Weights of a small GPT-style language model, trained from scratch on English Wikipedia: no biases in attention or MLP.
MLP neurons of a small language model. Each row is named by its layer, matrix (gate and up: input weights) and neuron, and shows model dimensions 240-303. Each number is 200 + 30 x the weight over its row's rms, rounded and kept within 0 to 999. A neuron's up and down rows have the sign that makes its largest values positive.
A block is one neuron, or neurons of one layer that tend to fire together. After each block is what it responds to, as a language model described it from the Wikipedia text at the highest values.

L2.gate89,209,162,268,154,231,199,221,240,204,177,212,184,241,243,213,211,246,173,282,229,196,179,259,156,204,203,190,193,216,196,200,167,215,243,236,186,205,156,168,207,214,271,208,179,165,217,213,266,162,201,212,158,167,175,157,180,179,212,233,200,161,204,218,168
L2.up89,178,205,209,171,175,215,217,166,192,222,220,209,178,214,164,196,194,187,167,231,215,201,165,209,260,205,242,181,215,224,207,183,138,230,191,191,143,179,196,175,163,206,203,217,174,233,161,215,200,212,135,164,166,189,195,191,216,218,172,232,124,210,230,198
L2.gate215,217,213,180,130,237,197,171,145,257,164,229,231,178,209,241,190,166,212,176,171,197,173,193,214,200,220,242,218,199,270,205,180,254,168,219,165,176,247,186,209,227,176,155,150,171,144,160,178,229,216,218,254,234,179,140,188,178,175,164,191,191,187,228,170
L2.up215,207,216,213,157,264,143,208,156,206,206,247,245,185,196,244,174,142,232,183,154,206,235,197,173,200,208,195,200,252,301,204,221,165,194,199,209,147,233,172,188,208,162,212,243,214,201,157,176,219,214,255,227,175,211,202,218,202,217,184,255,189,246,210,202
L2.gate258,225,187,193,214,216,252,206,170,198,183,192,185,147,200,224,185,209,229,171,195,174,193,236,142,158,175,177,231,192,191,183,174,249,177,168,180,109,209,204,220,196,201,193,163,232,143,167,236,203,229,187,197,228,188,133,133,226,195,204,241,241,205,220,246
L2.up258,177,221,212,142,234,243,227,221,233,254,192,163,217,215,200,179,250,172,269,211,201,213,179,153,276,220,212,285,172,202,221,197,143,213,189,211,178,220,182,222,248,212,210,185,185,169,161,296,208,211,172,187,204,177,162,182,187,191,246,161,180,238,229,223
L2.gate290,222,209,172,191,190,221,190,141,199,243,206,193,150,197,170,184,172,231,217,208,197,147,214,183,168,194,186,188,176,188,196,126,145,212,142,238,160,219,230,228,244,196,185,188,250,200,186,210,208,172,249,183,132,199,155,189,195,160,201,213,189,188,178,162
L2.up290,247,151,190,163,155,214,247,218,208,189,202,191,143,223,170,157,231,171,220,180,208,203,228,212,209,217,173,224,242,210,208,183,197,183,169,194,141,190,182,178,228,233,179,224,200,162,247,237,218,235,218,252,206,180,188,185,217,170,186,152,232,238,209,192
L2.gate298,195,201,238,204,243,176,212,177,187,182,242,216,176,192,129,144,205,206,268,213,166,222,143,196,239,249,220,184,207,211,223,188,186,246,211,230,148,121,156,181,188,128,159,184,162,133,210,155,204,250,186,205,277,230,198,196,162,176,158,219,200,201,218,206
L2.up298,228,230,260,197,218,196,172,211,206,188,223,199,176,170,169,191,180,261,197,178,153,147,171,221,235,171,152,197,255,166,206,204,216,187,206,211,209,207,129,196,262,163,238,182,214,156,210,192,269,216,179,169,209,213,218,191,179,186,163,215,251,225,208,254
L2.gate308,190,193,230,195,217,220,212,171,195,231,223,203,157,282,198,198,215,265,216,131,224,173,235,228,211,150,248,174,134,230,187,152,201,170,197,190,215,204,196,149,159,220,215,171,183,202,160,230,168,231,236,269,206,210,191,154,167,188,206,216,227,195,214,212
L2.up308,117,185,199,145,247,193,211,220,229,150,244,201,218,188,189,234,178,201,176,199,210,210,191,172,225,187,219,186,226,212,220,165,261,157,239,129,220,213,184,218,193,117,235,241,220,172,166,229,260,210,209,184,226,232,178,180,184,228,203,216,242,206,183,134
L2.gate529,189,268,205,160,223,260,200,220,203,236,262,219,244,191,154,226,202,185,143,265,221,163,174,176,266,178,220,202,183,224,209,165,224,154,254,209,172,226,192,229,198,188,221,140,203,144,140,199,218,178,182,149,193,200,134,184,212,205,220,160,216,209,221,193
L2.up529,203,232,203,181,183,243,202,194,209,222,232,140,186,182,182,197,256,197,160,253,182,132,156,214,228,195,160,193,272,224,239,191,191,179,248,152,163,250,202,224,232,166,204,197,222,201,194,182,191,222,215,178,220,244,136,189,240,190,225,187,219,201,209,254
L2.gate616,176,227,168,174,243,196,189,249,214,165,174,278,192,203,222,167,259,177,208,193,201,258,217,231,149,186,211,169,180,230,177,208,192,220,161,226,203,223,217,226,207,204,246,185,216,178,252,226,242,210,230,160,220,199,196,164,205,212,225,188,221,185,187,186
L2.up616,236,205,226,198,175,220,177,214,186,250,199,259,198,200,171,169,223,230,154,152,242,196,215,140,152,201,214,191,225,153,214,261,227,245,141,194,166,170,239,199,198,189,206,208,200,188,205,197,154,182,145,252,214,146,169,211,191,182,186,175,117,172,279,217
Description: Infobox field bullets

L4.gate7,236,175,198,178,159,205,223,245,184,165,169,230,244,266,187,198,214,164,191,228,158,235,178,215,186,177,163,206,222,199,172,175,197,213,221,198,221,259,192,170,169,236,223,209,223,198,240,173,187,201,226,236,158,199,202,139,103,206,284,173,250,151,198,179
L4.up7,232,167,142,179,188,201,201,187,201,189,223,220,173,197,158,215,204,221,149,216,203,230,205,189,174,170,166,183,197,263,147,254,202,239,212,191,182,213,207,179,283,151,201,180,214,237,162,202,160,187,224,238,228,189,263,206,89,198,191,259,251,203,197,202
L4.gate87,220,217,196,221,164,183,170,225,223,193,276,181,172,162,198,208,193,138,222,218,221,207,177,170,261,209,223,190,230,191,206,177,151,202,221,202,211,183,147,206,202,163,128,210,193,209,183,122,203,190,202,192,258,218,210,189,222,196,200,220,191,237,199,206
L4.up87,230,156,178,182,224,204,219,192,179,203,234,163,154,261,215,183,158,203,195,219,171,242,229,229,202,195,228,186,213,193,225,189,224,221,212,125,99,208,175,202,223,214,195,211,178,252,212,169,178,254,163,183,198,200,209,168,159,187,166,208,188,183,181,158
L4.gate100,183,232,199,236,242,175,205,184,204,228,163,226,249,190,190,191,200,226,227,232,222,131,215,179,205,230,187,178,204,143,194,262,226,226,205,206,201,209,234,182,212,165,188,196,179,192,223,199,161,136,190,190,184,218,164,205,246,210,235,262,199,151,188,222
L4.up100,195,245,224,239,198,152,174,209,158,189,203,142,205,141,146,214,204,203,178,190,248,175,203,198,244,208,202,198,138,236,199,153,134,195,223,171,165,239,249,226,198,222,150,213,183,200,190,236,195,190,233,225,257,183,185,199,196,157,193,194,280,180,221,153
L4.gate148,182,162,192,179,177,133,258,184,222,214,252,256,241,181,228,186,144,232,214,241,232,254,201,172,242,207,241,194,174,184,242,192,186,195,208,213,250,239,211,233,136,235,191,197,166,236,205,189,191,252,212,193,185,170,195,219,235,184,246,168,205,193,280,216
L4.up148,213,185,164,168,232,154,250,199,210,213,160,236,259,157,225,220,178,199,230,208,214,202,159,167,204,144,245,191,182,220,167,167,182,174,204,218,229,230,252,189,186,198,163,214,127,224,215,233,179,220,227,210,152,138,136,184,233,216,228,171,178,184,283,217
L4.gate311,234,197,201,251,220,167,204,162,235,223,184,131,181,264,199,209,152,190,170,205,195,218,229,157,196,151,171,221,232,200,217,144,185,215,236,231,222,232,184,233,245,195,188,189,166,164,186,166,211,174,184,184,175,191,240,218,213,235,174,246,242,263,191,212
L4.up311,100,173,252,200,168,218,177,232,244,145,183,219,169,216,221,201,188,128,199,194,248,242,239,153,193,204,204,134,209,238,205,162,187,189,179,213,244,157,196,232,239,203,170,262,144,165,233,226,142,143,182,188,233,179,174,213,233,214,180,181,193,206,167,184
L4.gate465,226,217,236,201,214,230,178,248,177,176,185,149,254,217,202,238,178,229,208,177,210,215,166,161,158,241,187,198,208,150,204,197,196,193,200,262,230,138,222,241,259,233,178,193,223,208,191,209,211,179,217,250,254,194,225,192,175,219,195,171,242,200,238,199
L4.up465,189,216,216,170,258,209,215,270,209,204,217,216,209,215,215,185,183,174,180,185,211,223,210,187,240,200,200,150,189,213,176,185,188,194,179,140,242,177,258,196,205,191,213,183,190,175,179,161,227,166,202,148,131,205,250,187,211,196,185,145,229,168,209,202
L4.gate488,190,146,197,166,133,180,183,275,237,244,169,217,199,158,241,166,172,188,241,179,169,150,216,149,228,141,197,221,187,189,165,249,204,207,205,224,217,229,219,199,161,238,232,194,186,215,192,173,158,238,174,165,224,186,155,203,140,242,250,211,159,156,124,202
L4.up488,189,242,192,116,170,214,243,207,178,218,164,207,193,194,172,164,220,238,161,152,207,183,205,179,233,180,192,185,202,210,229,233,130,175,181,162,198,217,172,159,192,198,194,264,138,198,248,172,167,205,150,186,141,280,207,210,183,213,198,216,195,201,151,208
L4.gate764,205,195,190,237,185,227,173,178,248,178,178,152,231,238,142,202,190,169,166,224,174,238,135,230,172,209,209,218,203,139,178,192,181,191,214,232,211,196,237,181,154,199,139,209,198,218,195,192,174,196,146,245,186,244,212,243,201,184,196,187,174,163,228,173
L4.up764,180,220,204,176,193,197,214,168,189,196,208,209,143,221,171,170,189,131,220,233,190,235,199,155,209,201,221,199,240,122,228,240,204,165,243,261,214,192,195,151,216,189,210,205,190,189,163,199,191,159,185,177,198,219,225,202,223,195,212,267,212,216,141,157
Description: Section heading closers

L2.gate22,167,195,185,220,221,191,191,157,202,252,200,246,166,170,191,154,204,143,178,216,257,165,222,170,244,224,175,205,224,207,183,187,134,212,261,208,205,178,207,196,202,229,161,207,172,224,175,180,238,140,166,194,199,170,249,149,198,198,187,176,250,177,206,205
L2.up22,200,175,167,210,154,220,177,203,192,208,186,168,175,229,187,178,170,235,208,179,197,178,229,212,158,209,200,204,144,202,164,251,144,162,213,268,189,196,157,198,217,220,240,209,184,243,171,236,162,208,213,237,209,144,199,195,219,122,201,202,210,240,234,199
L2.gate32,189,200,204,214,193,211,153,222,190,189,154,218,195,165,248,180,240,197,233,265,224,185,187,172,218,196,198,175,248,209,201,203,231,225,214,202,240,237,240,168,248,163,202,214,204,198,215,164,210,178,200,254,174,203,247,189,183,235,217,211,114,147,226,193
L2.up32,191,239,154,169,207,144,191,195,224,200,219,168,169,215,268,250,251,204,206,162,266,228,184,184,204,173,175,200,238,167,163,232,233,118,198,229,222,255,195,169,210,188,178,202,204,201,185,212,217,185,254,181,205,234,205,225,218,233,193,224,168,174,271,193
L2.gate127,211,120,181,222,163,165,201,177,246,218,173,228,243,226,242,175,176,191,171,194,241,180,174,204,188,188,181,251,142,216,223,200,220,178,197,223,204,212,188,229,189,197,196,235,153,145,226,169,238,167,195,203,209,218,170,214,142,274,206,206,227,213,231,169
L2.up127,211,199,215,169,190,217,191,198,179,217,195,207,199,215,235,197,203,200,165,179,181,117,188,168,181,149,170,164,184,193,266,225,193,200,200,213,187,197,206,193,150,177,187,192,189,195,221,162,245,167,200,236,214,189,201,242,246,229,234,215,200,234,206,240
L2.gate359,197,170,183,171,176,175,204,181,165,217,235,189,240,205,253,209,150,217,254,157,205,147,230,208,201,219,216,218,233,207,258,219,202,227,204,207,186,228,212,174,270,234,223,252,207,184,191,174,217,161,186,237,232,205,171,206,194,191,182,219,209,215,221,195
L2.up359,170,148,177,133,226,203,196,165,218,228,180,194,192,214,229,186,164,172,196,194,167,214,185,171,180,194,159,172,164,229,158,172,235,194,184,198,200,210,200,195,179,190,170,183,195,169,198,183,165,126,228,157,188,230,177,184,209,241,175,204,226,200,133,201
L2.gate417,198,190,228,213,211,181,163,278,213,195,202,184,190,177,223,212,237,268,183,209,184,195,168,209,200,153,223,177,199,191,239,146,203,181,185,194,196,190,187,185,92,197,209,186,263,187,230,176,187,192,173,250,196,205,168,203,175,179,174,209,210,204,200,163
L2.up417,150,182,157,206,221,225,184,167,199,200,204,215,196,159,170,176,170,189,223,230,152,208,156,211,207,220,208,148,166,196,162,283,183,160,118,169,198,177,220,179,208,198,178,205,189,158,226,148,202,236,232,218,213,248,218,210,183,206,236,175,232,227,169,226
L2.gate760,198,233,186,195,178,180,199,199,208,111,171,249,247,181,197,193,229,205,182,223,199,195,231,190,163,210,221,204,178,176,191,187,184,223,192,224,201,202,197,241,181,226,155,208,192,218,154,173,184,213,244,281,160,149,164,207,251,222,157,165,188,143,273,166
L2.up760,218,228,213,212,172,227,175,187,205,251,256,233,204,188,199,143,186,218,230,191,203,183,173,200,260,220,196,215,162,214,186,167,216,130,232,244,189,154,204,195,228,234,230,233,199,191,204,188,196,201,183,199,193,167,164,202,183,216,238,193,226,190,186,197
L2.gate781,236,261,217,198,226,186,148,184,148,200,190,185,188,190,211,176,206,172,227,217,212,247,147,273,181,215,235,220,183,197,176,199,164,233,211,235,190,184,220,221,236,195,216,240,209,190,213,173,186,220,216,212,209,173,198,166,198,211,173,155,221,175,213,159
L2.up781,133,195,148,258,232,195,186,216,238,152,218,227,206,226,230,215,177,174,228,184,198,145,206,230,184,182,171,205,177,180,118,195,198,193,203,188,195,131,184,188,160,222,170,216,187,213,206,206,193,217,207,252,213,221,192,207,207,214,228,174,276,196,200,215
L2.gate813,152,213,190,246,241,224,210,193,191,176,196,213,201,136,209,196,187,245,231,197,149,231,186,216,171,243,206,202,205,233,194,205,231,162,151,177,247,199,210,195,218,194,172,207,153,181,227,208,166,203,203,206,169,220,210,181,230,133,211,269,193,264,152,246
L2.up813,166,213,206,208,242,202,180,190,245,180,209,186,252,177,217,168,233,221,269,219,204,172,166,253,153,222,192,162,274,158,161,171,193,174,229,158,220,256,172,211,198,147,213,203,169,159,129,197,202,165,179,224,231,230,238,188,202,256,154,184,220,206,218,190
Description: Wiki heading closing equals

L6.gate726,212,260,240,234,190,232,240,190,157,217,216,191,229,224,190,174,206,222,230,203,190,209,193,169,155,153,238,231,189,215,181,169,163,193,154,221,175,218,179,201,223,242,156,234,229,173,222,194,209,250,197,176,229,186,162,200,151,195,153,177,136,252,231,232
L6.up726,188,232,192,268,234,223,170,241,135,246,184,214,153,256,229,132,225,195,272,183,174,225,204,211,182,210,174,227,177,196,207,169,161,208,159,202,154,189,205,225,233,227,206,224,225,158,214,197,207,201,143,185,177,165,201,220,139,191,160,179,165,224,254,254
Description: List-item line breaks

L4.gate10,244,188,143,247,218,231,227,235,168,163,213,219,214,193,119,195,232,233,230,184,201,216,137,210,227,271,212,191,187,205,188,223,190,163,212,153,222,156,175,259,190,236,157,207,202,201,195,149,240,226,218,156,204,240,218,194,224,222,206,250,193,181,219,175
L4.up10,147,221,239,227,149,154,182,202,227,220,213,177,181,204,181,219,154,257,181,253,221,195,215,195,210,248,194,215,191,221,217,226,166,213,170,225,202,183,191,215,205,156,211,190,190,129,200,197,208,231,258,194,157,262,190,153,199,185,174,229,137,182,239,187
L4.gate45,207,191,208,214,249,214,177,250,173,187,194,221,186,230,225,200,173,179,233,182,184,219,192,213,186,274,158,214,162,237,159,210,252,157,206,240,205,225,194,259,213,209,259,192,187,234,218,134,198,175,170,242,220,141,224,156,228,198,281,223,219,192,187,213
L4.up45,189,244,236,171,244,241,206,228,198,177,222,216,175,191,257,167,218,186,202,255,223,213,182,145,200,200,159,227,211,219,226,186,199,222,221,194,221,221,235,182,231,150,177,189,241,230,172,260,237,188,167,153,202,188,222,185,207,221,195,232,167,184,163,217
L4.gate104,193,165,196,163,212,215,204,201,153,188,226,185,205,149,224,173,282,198,152,220,252,162,186,227,157,160,198,282,192,198,191,231,258,158,246,212,295,199,224,233,179,174,203,204,220,204,188,237,224,240,257,196,191,236,220,248,240,225,158,189,240,211,191,186
L4.up104,229,143,224,207,249,214,216,189,207,218,221,169,220,215,238,182,286,240,232,145,221,194,138,161,237,178,246,230,190,200,211,168,125,228,208,212,183,225,228,143,163,231,174,215,221,200,181,207,214,243,281,177,223,192,187,197,265,138,192,170,217,186,200,158
L4.gate152,217,235,156,167,198,224,212,247,144,225,198,198,223,133,236,203,207,207,203,195,178,162,188,226,225,210,202,219,145,232,222,204,170,162,166,199,228,186,245,186,240,177,253,140,213,235,141,199,257,174,188,197,197,199,196,230,246,247,211,250,231,244,220,147
L4.up152,199,261,252,231,158,213,166,235,195,215,185,247,213,209,239,211,239,115,178,160,164,234,255,231,193,176,202,147,248,137,170,229,241,181,188,238,218,231,139,202,204,206,206,237,181,182,218,186,224,184,253,247,195,206,219,201,193,169,176,225,219,183,195,168
L4.gate251,239,244,196,215,248,211,183,160,178,190,172,157,207,208,210,175,182,187,113,195,165,184,221,183,228,225,229,259,177,182,175,197,222,199,264,179,176,172,224,194,189,260,206,165,198,205,152,197,218,209,232,187,204,123,189,244,202,203,201,220,217,217,125,188
L4.up251,180,218,152,155,173,154,190,226,186,182,204,191,170,214,151,222,261,216,219,191,230,178,208,213,199,243,184,229,192,188,243,218,179,210,220,169,213,261,191,216,241,204,240,207,184,237,157,156,211,198,252,221,132,230,235,205,263,183,184,189,179,159,220,233
L4.gate423,221,151,168,219,254,212,195,182,204,145,216,163,220,279,194,168,205,184,207,196,216,233,213,184,207,224,239,157,193,208,187,228,200,139,195,223,258,200,223,230,188,234,242,213,215,234,218,183,189,211,205,236,155,187,152,212,180,225,136,248,185,196,266,184
L4.up423,258,185,187,213,204,191,162,166,187,205,228,206,125,214,196,269,167,172,182,179,177,212,168,218,158,225,199,201,258,195,185,245,242,223,224,220,173,229,216,163,191,205,202,184,165,210,175,212,204,194,180,181,171,232,229,197,241,158,197,219,183,213,217,217
L4.gate425,225,237,229,205,202,192,221,257,226,151,156,184,238,161,124,219,207,196,195,188,187,196,174,176,182,193,213,252,226,197,193,202,200,176,231,187,237,196,242,175,158,216,158,208,212,193,188,211,198,161,174,205,204,199,193,206,143,242,245,196,192,225,209,220
L4.up425,166,210,172,199,219,158,211,288,214,184,156,225,230,189,252,224,234,260,161,239,255,149,180,196,161,233,189,143,185,246,156,184,260,128,189,173,166,244,161,153,167,177,210,210,182,186,199,168,245,199,200,197,220,160,193,232,158,227,214,221,271,200,213,179
L4.gate610,172,223,215,254,187,199,215,223,254,147,201,188,188,241,221,183,194,176,157,199,226,197,188,193,187,128,223,198,211,101,230,232,246,199,160,199,277,153,202,209,166,179,262,255,197,224,224,203,181,184,230,195,206,214,196,206,190,198,203,231,222,199,223,172
L4.up610,201,248,217,218,226,204,273,248,208,202,208,201,196,220,228,179,230,194,182,225,212,218,222,184,168,177,205,186,200,247,198,184,215,231,198,244,256,198,162,178,200,242,211,206,180,213,116,217,166,179,215,208,131,209,228,141,210,190,185,150,221,207,186,217
Description: Table separator hyphens

L6.gate73,211,202,201,201,154,243,195,199,204,214,149,252,236,204,243,168,146,206,239,180,194,172,169,208,194,179,162,183,185,235,234,217,223,169,182,165,237,211,201,173,160,192,190,252,211,193,227,118,181,173,179,269,153,193,208,186,181,190,149,176,172,175,263,203
L6.up73,210,191,226,207,220,235,189,189,229,209,160,224,177,155,199,179,201,203,236,167,217,167,224,251,169,219,159,191,200,176,218,225,143,221,212,247,194,238,189,204,249,226,155,201,150,247,194,158,213,211,231,152,228,178,220,196,209,214,219,167,180,227,181,205
Description: Wiki heading closing equals